python train.py --hidden_size=256 --head_dim=64 --intermediate_size=1024 --positions="learned" --attn_scale=0.185 --init_std_o=0.0415 --beta1=0.95 --decay_shape="linear" --final_lr_fraction=0.1 --batch_tokens=[16384, 32768, 49152] --max_steps=5173
MLP neurons of a small language model. Each row is named by its layer, matrix (up: input weights) and neuron, and shows model dimensions 80-207. Each number is 128 + 24 x the weight over its row's rms, rounded and kept within 0 to 255. Numbers have three digits each.
Before each neuron's rows, "fires on" lists the tokens most often at its 100 highest values on Wikipedia text that the model never trained on. A number after a token or word is its count.

fires on: " as" 38, "used" 8, " for" 8, ":" 8, " including" 6, "led" 6
L3.up180:170136165142095175146127125170125138132105088144089163155119066112089126142130132147078170115108150132127119153125143111132116138127133143133145113138125110101128122115146151155132187119154109136120118121128153175119118116141099119084140143112127077154136144099117125145161103142108119086140129149131129145042185147090152120141141155127114136141129121134112155096127154124173119146146

fires on: "==\n" 27, " is" 16, " (" 7, " ==\n" 4, " of" 4
L4.up546:115160144164137126127145115164177125108132093120122123108155162146127102098157100131113122155185133175127153168180169150134125151126117140152133128129170133099136138128149134158131125127145126138094119127107114142151116093098108113156103143122101108130104125147088110114116124121101136156104128115140158106149106104169174078118183159120142126149133115123120166124123121149142155090104

fires on: " |\n" 37, " place" 9, "|" 6, ":" 5, " who" 5
L4.up533:148167099141121080131163092109159126123105090112126160142143177106124110156136102138095109094108097125148105093147132114098122121158152121147110149120128124099114169132140146156080142118129155155142128078138119092157187091101157109122149132168151135162128110110106095146146129165142124127124132089149175150103136134139142094105096139162132125146174100093112099146144129160109114160093

fires on: " con" 20, "-" 18, " comp" 8, " rel" 6, " pro" 4
L5.up104:092124133118117089150150118136143130106139132168167134159137123123134133104089089132082111155108106133119084136139128149141107137106084131146137105117108126072138109113134116103115134100120103183112167104177146091120135119168113139130169103151127146141136158119178145146100145131132141146129154138116096168121116122070085146087116113110144135167114137114109141091105103119151125141119

fires on: " was" 38, " is" 21, ")," 21, " as" 8
L3.up823:151131094118167115125112125134115131150140140140095067116215145115107104115145131100107109125135135136159163128138130135152129152157102090112132139131149152154103099111111110148083143140146157104116144135091131121149132139111117152069150108086098129090119108130125173110126151109116143135115117140109147105130151105159147138121130134140095130095172123157085174118127157097150162153130

fires on: " for" 16, ":" 12, "==\n" 10, " place" 7, "ager" 6, " called" 6
L4.up970:098131073159134138106102160139120129125139115164116104083149141134127094134128096136158092138097147128110124125123103122104140171099160114100135159155126145093089154102102136154086113167086135167162151105153165096141110132080144150168134161169114115136121141108095087125137160143097165132133100084126139149101091132122150093164153121155113129132167127134076106141077130127144133123163

fires on: " \"" 35, " with" 15, "ing" 10, " both" 7, "uring" 4
L4.up273:098100135128123155110105133172120130126155117125150106133185132143156125134188147182133149127107113112130173154161095109134135155119163128106104115088121103101107089112135104158155133136120105172153159116146102103150132109130128055160130134131134091161124138128144154105158102127121121143111067156151129125128110131067102083176123161151138119133166128114123096100131107146158151130126

fires on: " |" 39, " (" 10, "s" 5, " from" 4, " with" 4
L3.up140:127116110160157121151103078121112125150163108146093084117139090100114163097171107118161139198096157093152147150161113124169135132120120136189118134124138125107146135154128130133171134145126142141157143068113142151106132124120131098097153116140072118155142127140126110104086181114116146096136122151127085091113122092110148100108129095118114135149120161121136147110091122158111128133109

fires on: ":" 22, " by" 15, " on" 14, " in" 7, " the" 6, ")" 4
L5.up170:111118133082125130100159134127079090147156176111091126106106129137159114124120131092114135089123116139167173119105138095163148108107186162097134128152150108080121144110115125154154120109141126141169119145138121167155155132074158116099133098098115131145139143123102137143127106136098118100151167166191116106081106145143127132144141123085153145145161125142131120146078116073173095146170

fires on: " |" 45, " by" 14, " Sw" 6, "ody" 4
L4.up1012:176140129149115113104150194143151099078111147151189100105106138158122138106159103156103090140135113139136194116170105145106140080116126151142128133147134169106125149154094137116154127126103139131123095141098156133120157092108125144113135166150158168124144166134133183161098138106143123127115113119160158137128101159138111154139127134115153120135111109085119136131132150149086085127067

fires on: "'s" 33, " " 11, " and" 8, " a" 6, " his" 6, ")\n\n" 5
L5.up960:120129152124118120108116109143134127167128170147131117146124070124135124135107113158152123147161139110143110150164159142116102145118156137116122069134145125121082144123136102189124149155106154109110074149116115118128101133089123132110123130104106158134093140117153115114142112138108189149111104089119149187119137143148082137102137121100120165120135105152140138111131137164161127161203

fires on: ":" 24, " by" 20, "'s" 9, " /" 8, " as" 7, " including" 6
L4.up167:127094168142103142128135114113119114141121106106122094136091106112106136140112115107145134156105117127092090113115156159135155162132117123136143144145127116121081154138094160179148128131136137122079135096146152100148126187118138114126168131061119180159094143103152150128103102146099101146057140145139120166098168128131151104187076150122109129127170139113133169126150154121120107147103

fires on: "." 74, ".\"" 6, "\"" 6, "," 5
L4.up418:091128125113139124142119129123116096177142126128089096129110181089149120101113139105185098118109128135114142125159130154124130166134126133100158139128090109126102145101142142126140152146113093102103128084119190073149151093136095116130126148087149123117139086119124174122108167100122109143099118117099118128120110148147152127167109097144082167127127085180111123103145122108140120153136

fires on: " sp" 64, " to" 21
L3.up763:126090133123179147120104096127114155140098184140109093158147169161120145123164113108162126181113172128110118118150129164087107108146099121067141141111141159099132109131091097114180106103115127164137129147109093103123126140166092148135131107132099137120170173130132145096126089112132138167128093107100137083159109138132124128122105102145086135141121167101129100118134124133135094131113

fires on: "," 16, ")" 14, " and" 9, " died" 7, " " 5, " by" 4
L3.up293:134101148141125095137162149102178139094106166155139153097113132100138141142170101110150151116177141159118109134083193118136103133165117117106140083108149120142148144162125118097144094137111137090122106116147119126133141136124189104110160152150186143122143138113132139177116146158122154107106086115145117163098141123126144206094120141102161130107140117119133160126115120133129139107139

fires on: ":" 22, "." 18, " pre" 11, " " 7, " trans" 5, " Trans" 4
L4.up488:116154103142145085155131156110103139089119156140098142163104138089155131138153123052124144144146143131091156138163148152136167102143157146124130134120144192172125090145165105141133146080097138110116115143118128121090102167127156155150139110138131139136144135105163082096132124122080093139132116119078088148148085164125143122135136118108158133155117117123117086106124139121143122107131

fires on: ":" 28, " le" 16, " de" 15, " cre" 10, " la" 6
L3.up529:178126117102116095122102123106140152137118120105137103124128118152148155114097136128163137104118174119134188094132128139186144107130108142101147155134108121131137135127096127174138148134172136102138104158150098164158099186141108080137126137129108160124123117111091086109168108128155113148135125129082130121122154089136125115164130156100136131172078115110097109130112140116125099125144

fires on: " on" 33, ":" 18, "On" 7, " –" 7, "-" 5
L4.up463:137114151120142157146135114167137104102145138109117139103123109110144137161117144127142168104125098123149130097086160108115095132163083146137151104158131084117099143147138089116080149069109115157122159172164092117148102128127168170162150145114088143138083162099088082142108119107114113098149141093098191179140144123118098155192144163107192126117160138133117141108112164131139140152130

fires on: " $" 19, ":\n\n" 10, "|---|---|---|\n" 8, "|---|---|---|---|---|\n" 8, "|---|---|---|---|\n" 7, ":\n" 6
L3.up947:091113135140104155102126085109158141096154122160102158139116128156118070110143134110091149098111159107119093137120137109160120094128128165136151075155105149151130106105161135129177187145153124169127152107075123158108140110125139155134154150147153134148160136106139133130143154109123101122130118107124114100143165136085131147172148126116185098100136136140119081121101138123146094150148

fires on: "." 100
L3.up141:130149126124140176145157136150111122133135107176103147095101133081125105106175113143113142110131108156112148151122142139139121177161114149143129100132137111157139098102150152134138145152114147093079105128116111093147130154116096120177140164098169112076125151073101130107136137127110091146124150067178154101134114145156126187161117177168113131123147128126150135144128122156124139128115

fires on: " in" 33, " the" 16, "\n\n" 6, " also" 4
L4.up13:127113126123104145134134139155104109101129144123133115207134113153123148112112118174119102132175131147103168123140162156139116152135160130115117147118107085113159091116129170117171101144120142139105163153136138157139087148145131145108145108100129153133106074132127148102128137092096129095100079152153126133070143116108144107142153144117118126112148137141153122124081112126114170109140

fires on: "0" 29, "-" 18, "+" 7, " m" 5, " l" 4
L3.up449:149128099142166120080143127175116161090087134140092090107098165152067123122140124063140115106121132109159125116158119133133130114127123162104125083131123155101088124132094098109145114125112081151132129078080160132130176129134156150115127140151119115127125126139122136117121134127105152134094105109152115102146157078129148141134102138150136077129153189176101160113147130096124082118132

fires on: " including" 24, ":" 9, " such" 8, "uss" 7, " include" 5
L3.up616:147093147173078131150142147131127105107161123141141150145145111113186072135163110148132123150134168147166090134142148146145084169075112105125123137151138123148111096106130128136157138110106150121116102127090139137164115113125144161159162146068134095116094141104117136131105148110089115144116150097139145132135125099126103130147068145117140130164139159117185190134137100082111125145131

fires on: " pro" 28, " ex" 13, " Pro" 12, " bl" 8, " g" 7
L5.up471:125130157142141124113122151128112160085124133120160116112172093121171129174094093134124113123127143114121097119152165135103115140130117094116115103136137141104139135097177109159110144088151118126116174098135166151164139151125137107116136156136081110140145196139139078171094119165118137129100106166103063135106139138154123128089161157131149103097141140128086121118118131130130095119097

fires on: " |" 45, ":" 20, "==\n\n" 8, " /" 4, ";" 4
L4.up172:144143135130179089142117061092114054116124141152118138127099097159151107087149140153116089187135157108119116145098124144130144135112129164149102157116118177139116156091120153088165135129120093150151135111111116137080128153158133165129168062139105124120097128143129113117118152141091100161128136173100138155154130100079170127117169147133127138155086186139154119095077125123129082137094

fires on: "ing" 23, " with" 8, " in" 7, "==\n" 7, " of" 6, " including" 5
L5.up910:116191218142076147146129128160123139123167125113087080093127140132117122124114169111119113110124136118139115133110110154140107172122129157100145102105116176103137132093111138149178166142166132142145163131143109121147135112091129129170157140131142110096119104129129109157137130086140134126135100137164101101118152105084117075139130148149136124133136142124133143100096106127104122146115

fires on: "\n" 17, " at" 13, " from" 11, " a" 11, " opp" 7, " played" 4
L5.up353:120160128116147127143154157116148161115126106106098140136119101117146141161072142136109086113148083115130082135124189133159142150115100106122172101150096167131106126143192128114110201138157135117091146099131113100135123171104143131154136098137124125137157132093140110089122143099149107152139092180111128138151159085153162143089145162129146132092136153128130136107120132121141153111107

fires on: "\n\n" 55, "\n" 21, ")\n\n" 13, "-" 9
L4.up60:138105098141141076153097111094173128146125179151162142135138128124106143100154124125098128109127116127093112145154072119116129114114183143113125103161087178146123131109096105169126119096124167151119129122115152083151095163109124161136117140114126143120170111150158113115115121108160152129123141095103124122106117152124121126122122164125114131125164126116128105136125105155090115192144

fires on: " \"" 47, " to" 5, "," 5, ":\n\n" 4, " c" 4
L5.up473:109120122136130104084140117154173094104149148125143176116130121130162124127124073145124129114134126189156142125116140107095129086101111115138128123099101070142115108112163118132114131122119124154115132056123142129110136131122109114075118104177132138137135145122143142139102118144149133127124148172161092142099126135135106098150090139167131156122178115124109105165136140147134155145092

fires on: " (" 21, " on" 10, " that" 8, "ric" 6, " of" 6
L5.up54:136116135112135125120122112121075114142118137117123168150135154129171152151150145162137114167160145102182085137087121133159130149122114104126127119113157135092135110095123136056090105129168141147103125112161108132163119091082104109162143108144120115176082167151100114152107119144123136138132114157091159118145163107125158105157115138101154106129134091153121138133161122169112159127135

fires on: " with" 19, ".\n" 12, " from" 11, "\n" 11, ".\n\n" 9, " From" 4
L4.up171:152132147132109067113180160161110117146152082088084173145110153134130142139106151120178100113096095106128110132166157125171125113163132127146144162094108107154115110160101154110153157126151113109144141090123107152143141130103112122132130137122129147125108106080113104113116170090135132105042088134129138147157164085127153139164148106119113106129126113117102126113117129150156126120101

fires on: " St" 28, " dist" 11, " inst" 9, " ra" 7, " ret" 5
L5.up633:139139156157094113142136113098145104134138130139165143139114154127136134106116142118110172154145161166075141095159121132139115125162117090179141135122097123115126114133122086173120122088133129161122115083095117145167145151081078119073144147109145173092138121129147143134123121149135123142125062143103121156111145124129129077112153128141130148113148120116110141104108072100135129110168

fires on: " tra" 19, " f" 12, " de" 8, " fl" 7, " cre" 6, " Tre" 6
L3.up931:102139105145140158130111123139111140094128163107136088127107143104149136103139131089154112137080166177145138112155180095153120153169153132136113136133152124115130124146083108119151156139131095189166090144109105153121093174128113110140112127090097120131099116131092151144197151118113133164128133123123080143184113137137121120141091157100114144130106116109156113134101164164170112117116

fires on: " well" 26, "-" 11, " Sing" 8, "0" 8, " who" 6
L4.up975:153082120112154134114124172136130148150093098134105148118131099124126141110137123130122123154156181148136145133138135100141136146090164151130110109151081071125125153119153111128160090096152139178121172114128138126144137087114127074101133107052096075113136125142152174130099136141130075149117106102128147133136115138125120126132116111196140138127171118106154129134135115131090106146118

fires on: "iss" 24, ")," 18, ":" 10, " tw" 9, " from" 5
L3.up81:111172089142130156158116149111129127117148119187141113138170159121120104142145151157120098140135140149129130182143151167157172078097142139112124153108143159106163108090161125172149148183165141084113130118126120105123158155101168135120127118133071114118105101150161105118095123116125137129135095102153138099083120090138103098125158160100126145110149124133082139158104084123122116130124

fires on: " Sm" 12, " Bro" 11, "m" 11, " sp" 11, "wh" 7, ":" 6
L5.up938:133101089131145100130143110153147163120093123109128116137145101144107147117138104130171117118119137115135136119132126137117056119141095146126092133154143123161143106139118139129132146115103136118212101128105118172083114112099120136125149126130138114129119162119112158122156082148126072169069126109072170106183148184145108140138120130166136110130115163111163117159098123132136135179118

fires on: " m" 91
L5.up879:127118110098144141107135173160094110133102111072127127104154135141111142089122144122139126116139125156126119104167156129178113136107143141134137130125082152144096103154115130150118132107114142112113107132129134189106135147105140139136112179139114139143219136110139114166083083116113107120066075083208144098125120129111127149146124137095140113156132164164124144097130140136112109134129

fires on: " is" 42, " that" 12, " was" 10, " with" 7, " which" 6, " rel" 5
L5.up560:132114117138138126179120096158105169138135125114114131103172126116122143142133141171158135128138136112102147105114146101116140116150133113147122145085148138168112152170125112102079136115139141176124094082124106153139105106113125131106149108124079104079120152170092093139138086135142121101141116105130134155154130122116137140116171138136153117130137111115111137094104120193145074130112

fires on: " tra" 13, " =\n\n" 11, "\n\n" 7, ")\n\n" 7, " River" 7, " Road" 7
L3.up250:154157117119136129104120135138131103145125127121170094142095115145153120136116120151102144106105102142136150089120095109127144129160153104092103092159132099117142101106139133130127116091081145175164114164144153134107061165109137131106104105090094165142138122125108109155119078162119145144117147110110121107099166163140139171151083124107127085119164132125131117138130110155117143146155

fires on: "," 47, "." 27, "-" 4
L5.up557:157096108127133080146133130116141166155122159145112114114122105126157120148118106115132129096120157159149065161075095096094097116159140104142106102103111139150107131128140093133134119109098073111119137134122152111126125097118112170120103127162118153086109183101116161130156135132132142121072066119114113115101147129168116123097105113142158135133131156135157111124093107134124144162127

fires on: " to" 33, " more" 11, "re" 8, "'" 5, " very" 5
L5.up365:126143100116102098136134173118132162100119158152154071098136175125123132097176098137105157115109137139119125091161089127132151118116116138131138141174176103139134101099127094128146124148130157158129105120130102074103080115181115148138153141102101136096119144157136160109119112108166131171083083136124137136117103130091152155175114140129073140138099134059117139123143128104085136120145

fires on: ")" 20, ")," 19, " (" 17, " is" 17, "," 15, " was" 7
L3.up177:133083114153141099126137111086122135129156118148101181116130112112101138129110131123091099148153152118174135099094141092147129151158089115132146135149171119147139124175121095124114147160148136125085116141073134113135124091095129115095101093110120156130091167119120124129133112165141111123134107116174158112110132128127110105127146141092177113148138168093139157114159132158151151123143

fires on: " " 39, ":" 18, " |" 7
L4.up987:143118131137161093121104148089177145116159151159145139145133164138093145101131121120099139129106114147132157089149147156118194109108123173121127119081087103115126133116126116171130147115144128115113182112106121107125119128127122129132172148160115115120126158090164127124157146129105130132113085145118125170113093154108163125130108165109129121152141129149047075113144156152123109154095

fires on: " (" 39, " sub" 10, ")," 7, " is" 5, " =\n\n" 5, " was" 4
L3.up997:121085118156114098137128132115108121124141145141121155171114116119118130147157095110103111126144173145139137135102161117114122112127140101084132155114138132165169109123094079108140132165126123120119108110110144100074093157100140153142119140168123134139123135106109129177119187149092105132144137085130135135162109115116144078133100140153132148115151140153097158144113151103121135156131

fires on: " such" 16, " (" 15, " main" 8, "inn" 8, " is" 8, " at" 5
L4.up386:115078126147131099088156120139150142098136149071116175142113143109112125136175146126111138143117119075118178101120141146128102171130098111116127138105134110131080088103102095139131106158122146116124134080119112095147103170161101121140120130134113119088139145124148147105128135161133117127122152138155117115172141128092180121140121130151178160113175090108147106148148153114131112171128

fires on: " is" 40, " was" 24, " (" 10, " were" 7
L5.up544:135091096163113110130171135080125117143112111130096121137102139125104105104133126149089115119157115163124108157136104115173127141132125110133059139132121147122120147141123079092112118148150123107150147125093096164137149141128095108135126102141097140201129106127129132095111112099125118137083124110179163128139117149180139151155164106123158106136176112129136148152109146144133105081105

fires on: " pro" 29, " un" 20, " com" 9, " \"" 7, ":\n\n" 6, " con" 6
L5.up884:159120131146181119125124122147177148120126170142143133121127146150133107117111133103094124136131116121123112092122099157137156152139108121184073127138088123065107122146149099169112141141137116154152196111149104113090125136070118140117112111148114110119116146081141112176105131122129092130114136123132114144130108129104084155088073099101146143151148132085125133148107150144114137110114

fires on: " I" 13, " al" 12, " of" 8, " ra" 7, " some" 7, " we" 6
L5.up304:130135155138140120143127112123142133161094113104174129141135109095140102108138136099115174114148133145112128156146156098133105135124142085103125120120133152133092127131136131137131134123092143074109125150151181137169139114063136104143070154107158189146140157087135071154110152150148110151128122092083118120102183125129158102139140131119127103159101129091138107104127160118120153121136

fires on: "," 24, " as" 17, " either" 11, " both" 11, " was" 9, ":\n\n" 5
L3.up792:122089125126170120098138100136137136112124154110160162138109134112127086156086090158157145115118155110136096150139136107163124116142142080113106060121142108122148101064127148145118119109148093125111130097099128159108155120100094117103065123124149138092122140129157186144125156175126126131126133108133136114134117121131142089127125137088131107119153118124149127077087123138148155117093

fires on: "\n" 13, "D" 13, ":" 12, " from" 5, "4" 5, "6" 4
L4.up873:136166107132128122138146150103169136062141140159152113128119145105118147098147138131103127126139113097119130128111130100124179116119145129126114156117088137108093156141174106110121103150136177143163113106141123096072104120102139126134091097075121110123171143118112102095126114149124140122168118152134145144083172129127140088115117145115113129125182114172065153139122138123106100182121

fires on: " t" 19, " ex" 10, " g" 9, " is" 7, "^{" 5, " the" 4
L4.up344:072152153106173126092121099135134143142113110138151125108135156134140111158143101154144080111131122113097142125149110118158116183104100123127123102101130148102110139135117132174129149151162147148174143128129118137144106159091149110179141101153115138100193153082097161169107158115116123162115134134100088109157190165119155110120125159146111113150125133162044131085121171110102092114108

fires on: "\n\n" 14, " the" 14, "=" 11, " in" 5, "P" 4, " as" 4
L3.up441:136106114119130162125144141137149111133147122157097098151146143167111135083161097118091134135122067143166123189104121121159121124106141181168134116161170091142135104098134109105119147145116104149148170118149154115148139133105114135137123128087123127174144081134137155136126145143172165118105137161171118117107123135117092140128134097097134122097130131149127115077084109110118184114176

fires on: "." 92
L3.up600:082163130130092150138118106119144127126118097143117114119134139118125084131141131149128163129127095113133170127148133151080097121102136162070110102161103139141121120119111151137101093125116142090082134122129125098127115172084078128123113197181149126097164174143148149126116172149127130130124146123132140099106137114144091160151118143105078153110133086151118140116153122111119111147183

fires on: "\n\n" 33, ")\n\n" 10, " r" 6, " cap" 5, "i" 5
L5.up750:109128117141116111176089130115115163116128120121166129075122132080144102139103109104093137097154093187129156133155120150125135138119134101133124132155125122110114164136126100138137087124119125144097130134132123105164073147124095110128139150164099137139139126129134117127153137083175139074165157116128180164093104081116111128119138108127115120118159100121089152132120119154145094171137

fires on: "," 49, " which" 17, " as" 7
L4.up1014:131120147144110110122151119140121146123161174142142103119157118096152107121118129153110115123143179104138128118110092117109127134137107114103159108120100134154105114173127119130178117125116150157112172128138133102102147121155122143132143089154116096124149145088088170120134066131154153130102147086165123137115134108114119100145121151083128088171144086111118091091086105159134184127174

fires on: " h" 57, "air" 9, " with" 4, " and" 4, " " 4
L3.up1012:162136127138108105126108113134139138122064148120127133148110148124133095155110100130157156095189147134123115108117148152170132080155157155150101087127112116122114133123177116120082129077080136129115119132123124122111126128133106100119157131106150101157120158089137129154172157138116154114153134106116143165090135115113133115108160175140121146153100151156089145097143127141104139152182

fires on: ":" 52, "," 22, " |" 7, " by" 4
L4.up605:161110157133174119109168140099154132126111122136134131147156110132112109146141109114122096159062128133147102153091148110111179136143169081076123136118139114086083155104122104083151142118132109135165124148123124105147126133135136105116109155135138145135120142103134157122093133093114129123091112111123091146111121114159167133121132135094153131117146160075161181108103169164123153133163

fires on: " c" 39, " also" 11, " former" 7, "\n\n" 5, ".\n\n" 4
L3.up257:107094127132125121126094144156131096115143188114112133139104100136100122117133116162181187094143137140127092148155145157148132131062152114103130146143111087116113138126111119126122075153125116167124127137155104143148104158140090123094151149137158152127143114157135093148128132100136130045112110127136116098058153095117092134128121111195100106121102115118111137138154103112124146154166

fires on: " and" 28, " as" 25, " that" 14, " this" 6, "," 5
L4.up901:087105142117125122130118113120136150135127144088155146107143117137165092096154131149149130139135142129128100126097130162137133142117115079135129114152163115104106102134141141087128063110118080156134140100175106143140125120106124091125168108145147119142110145110088142131129114171104117082120151096144120100096180099113167127151113133118124116139134149075143096133097120103146142130115

fires on: ":" 20, " Candidate" 14, "9" 10, " of" 8, " –" 7, " this" 7
L4.up130:099104125169111154157115121139123133126151112129173132134141144123142109123160150158152133117146168099131147112109126134176126120116094133162107144113123106124126132105127146151100139141162100124124111152146138156156086151142111138152150114075079118129074106141107101133091148064142124105108156108101193147126153129152135158126119132143140109143152105086143128161131118136097129102117

fires on: " household" 13, " a" 13, " living" 9, " life" 6, "Pop" 6, "-" 5
L3.up591:136148127108096129106174161118161158105083107136147144130139120134091147090124125157126098127136092136118142116107145119177090109157143116170146115137087102150151115125152131105098147206133092115143160119166144148179137140158134185123120148107133093124126126181140142109122136152154157100102164095117114124111146154138110109105141123086138158118143118121147160171098121117125176119129

fires on: "\n\n" 16, "ass" 13, ")\n\n" 10, "+" 10, " Area" 6, "igital" 5
L3.up734:181086100135175123132123140104110130134105113142118124130115148119135109146143109113052143141165137083156180062123131113118152120149103141130135145150098127105120150121120087145162107094116110117128072111103104115152137099078151106124099100139099156138137148110150099130097127136129121127131110141185107113087137084098113100126130142148117178137121174121087086108141118151110134084134

fires on: "-" 25, " and" 10, " Association" 8, " medal" 7, " co" 4
L3.up720:158103099129110164155107110142148126111142128135117128151126106134159115165183180151103108083144123171120137106135099140159120153120125120098104153170124119117153112124135144147107157162114161164145141103138103112139106130185109149134167120137098139133175117075113133117113129102134124166090156143111133155085141093132099128108113145145102137118123135121138125167155176082101133117110

fires on: "\n\n" 40, ".\n\n" 19, ")\n\n" 18, " and" 7, "===" 6
L3.up548:172087151140138154112149106098130139137136103156139092147157089149106159155139135107095144137127108132161145083134144130117169095118134106139123111124086087098127100159136105123112107102097145117141126139104173155107109138078119110066123120117085156171150170127139097136124133105151156130144095103135108133111126141164128144106116086134098159131167125115116135151116140139124164151118

fires on: " is" 39, " was" 20, ")" 15, " were" 6, " (" 4
L4.up29:084132126117126126152166112170074107112148105136089129163142128138100085098129102107130115126111169158157140099152165090143118139124112138136126118155127103130125129131143131118073123115123128110086128139087128131173139132118084180133105116131108147156137148141101140121098136114092106139151137100143160110096143140158094156108172132132154140123155173125114149180148168125122175086153

fires on: " for" 39, "-" 15, "\n" 8, " were" 6, " by" 6, ":" 4
L4.up223:177122093162123132121151174151102152138106081185121128141141132150141139126135148133103131137132130115140139142130124136147142094142172193168155147163119129116114102124141119143133130105136138149121102131119139137140124128103130148090145139131136129119158156056124125123160107085101114143162074164140127131115095099107107177129154129133125131105087146126164146106118170080162123158119

fires on: " Sh" 32, " |" 14, " land" 10, " sh" 8, " s" 5, " Fort" 5
L3.up374:155114157154123136104125076129122107118106143129131120119126116123122169108151075112118065146177141129116132131131113159091122124168162115129087141147131092153128103123116148090089162105146104107116103158093152148094132113118105148121101118136158157153113128085111132119110124147113146133104146079144173142107077126131192128135155103117172114126134150126121118125102167145154107127144

fires on: " in" 13, ":" 11, " and" 10, " by" 9, "oll" 9
L4.up291:145144112092155110105163141141124136110123130140084114120125118133105143128166117110136157102144131127123166144108095130109148118156131149121093135167142130095130137123122131120131117125139103130129080130139129142103177123133156118132109122109124123163169104122113149147134137108116121114141184120155145142043212122143175117106148134107140131149144105090131138152119132102098138131125

fires on: "|" 31, " |" 24, ":" 13, "\n" 8, "-" 6
L4.up581:082133093116158117135140132133119101127145104146114134165148136145111107190126144131099095114094144148163098154137160160131133129116114136130062123111135142078161089068111100127158129127114088124143108104112115167101125155123118135096177116142095140112106109088098139141154163124113076162125147158107153133130067091140203111143112133098182145140147142123128109087145131120118134128112

fires on: "-" 26, "\n\n" 15, ")\n" 13, "+" 7, " •" 6, "0" 6
L3.up254:147141157141150131113093154108133163132123141127105105155090157148136131151070127136122093110139099109152112102159131089144094134097095140111129099135082098120148150118116114113143140111139130141113126148105129124141145098168108117148152185074129151107133135183142118114149127151130141157108115097116154132136116124164126103155092097150129099102133169102121113127157147147107148091134

fires on: "\n\n" 19, ".\n\n" 19, " |\n\n" 16, ")\n\n" 13, " ar" 13
L3.up594:123091127156138126138136134103105141139098132128132100091132086115087117141157129101108106131162123109113124132143149154141135088147156132109105130141142139102140117130175138117145136114104160112083103135107125170146149101123154107098124184140103162175124151090154135197117124177172130100133083101133119122179162151132153148085106101090108159133119123093122129110119162142123122169138

fires on: "===" 35, "," 27, " went" 8, " |" 6, " (" 6
L5.up896:124110106133142125115109123156126161135149140153123115144114123149150128118130099136127141123116144155122122129148157112123074145151165083130123089134091141133136159145122106141156099143140141144134153153160113125133126091084131089098131107122152181136139155131128149148150146139129121099124086074063102129129161148134143084109136110117139160136128093130137157145130135134144162132105

fires on: "e" 19, "ig" 17, " well" 9, ")\n\n" 8, " Ant" 7, " spec" 6
L3.up412:129105090109138140109120147126123181120142132111126108093111139133144108135161126168085119143170114131150115143095083152107132134106125102124085139130137098153109132150114141147109147173149154167111147180142165113116156111097170194147147129111165118152132136129088159158072136135121134121129144085113111101120117151149142137142111110118102144140122169122161145137122112132092169110113

fires on: " called" 20, " Pe" 13, " S" 12, " arg" 8, " rather" 6
L3.up301:172160102128144145156120141127074100156161135130127133100124097125116143120118130145121182123144142142166132118108160138125104190145162113120104088172109076138101142123126132164147110135114127145167143132130124145151144100104091136132155124100171105129135180083100119108154166152116137113135153124113134138136153102125121097147141149144122128146146160134128151069098134104154133162108

fires on: " with" 66, ":" 8, " for" 7, " from" 5, " to" 4
L4.up688:128131125167139086120139131149121118128169121158111073147096125129131120139124142159115131194114106100126131126152108189144100143110148113134139093108116140133102135135125143133138127180128163134140135109136085137153104140130128115076105143147124129152121185074173119103173135085077121108110097128131116156159113092130148077116114112096130109114167160111132105092140097126135097150174

fires on: "O" 15, " as" 11, " " 11, " so" 9, " when" 9, "though" 6
L4.up120:132124090121126120099149132140153138106183131083132169130102160163119124139116100106091069122119110111134172139079113117126096105099111128133120122112126140105159148142129094147099158174151151139129154131145096117121146134122131131098157138193116133134103138145093173093159152133152125128138128161114140115145094144142142137174163134141129103141112113181128131106158079145119122117122

fires on: ":" 20, " " 10, "\n\n" 9, ")\n\n" 8, " MA" 7, " b" 7
L4.up298:125119119082121171180131131103156153121120135144120116170114090156148089145111120155101106148109116139132108158128140155142107118106190111134125106139151114135098116111152100127154108146115120118086079127155122105122095158104079135134153135098109129134115115132148099074162106110126157152102142145153113115112105152140143142107121116113110145123100139143141103095123131116136117139180

fires on: "-" 16, "," 14, "ern" 9, " southern" 7, " •" 6, " west" 5
L4.up602:135134185136126155129091075156141165141138106121123116131117119113116142134123131186116121091112117114125139139122115112167069152163107113143118112115103092165076102136155167139103122128084148145122115120131145116157147099083115135134146132081127147132150117176103119138140139080103144104111130088134168097118158122163093133117120161124152108089156136141072169151137124181108145117102

fires on: " that" 21, " of" 14, " to" 13, " which" 9, " and" 9, ")\n\n" 7
L5.up797:113089136128096100124079114179136179159117127106103153157119113156116117153123158173172113201137059138122081135089122118136113135124136126145078145096104120125151121113140103139115092094121154135124124122171134109190137131154151136118153124114081134102146144150094124153115095159115152119124118100139107106117139128160118110129100110147109154173129131097127131107116117177099131115129

fires on: " A" 91, " a" 9
L3.up18:144135153078115161109110128125160102072107133153172130138112122176113104123124133152086156135144135104121130098106136132137152140101131126137135114131131093181137123152111104148138130150088080081098099109134160146143081128134080107163156173144154157150142132131132140098110118097142145149129108081133108098141122142155107145097139081119146108146113129120116118122135160132093134144185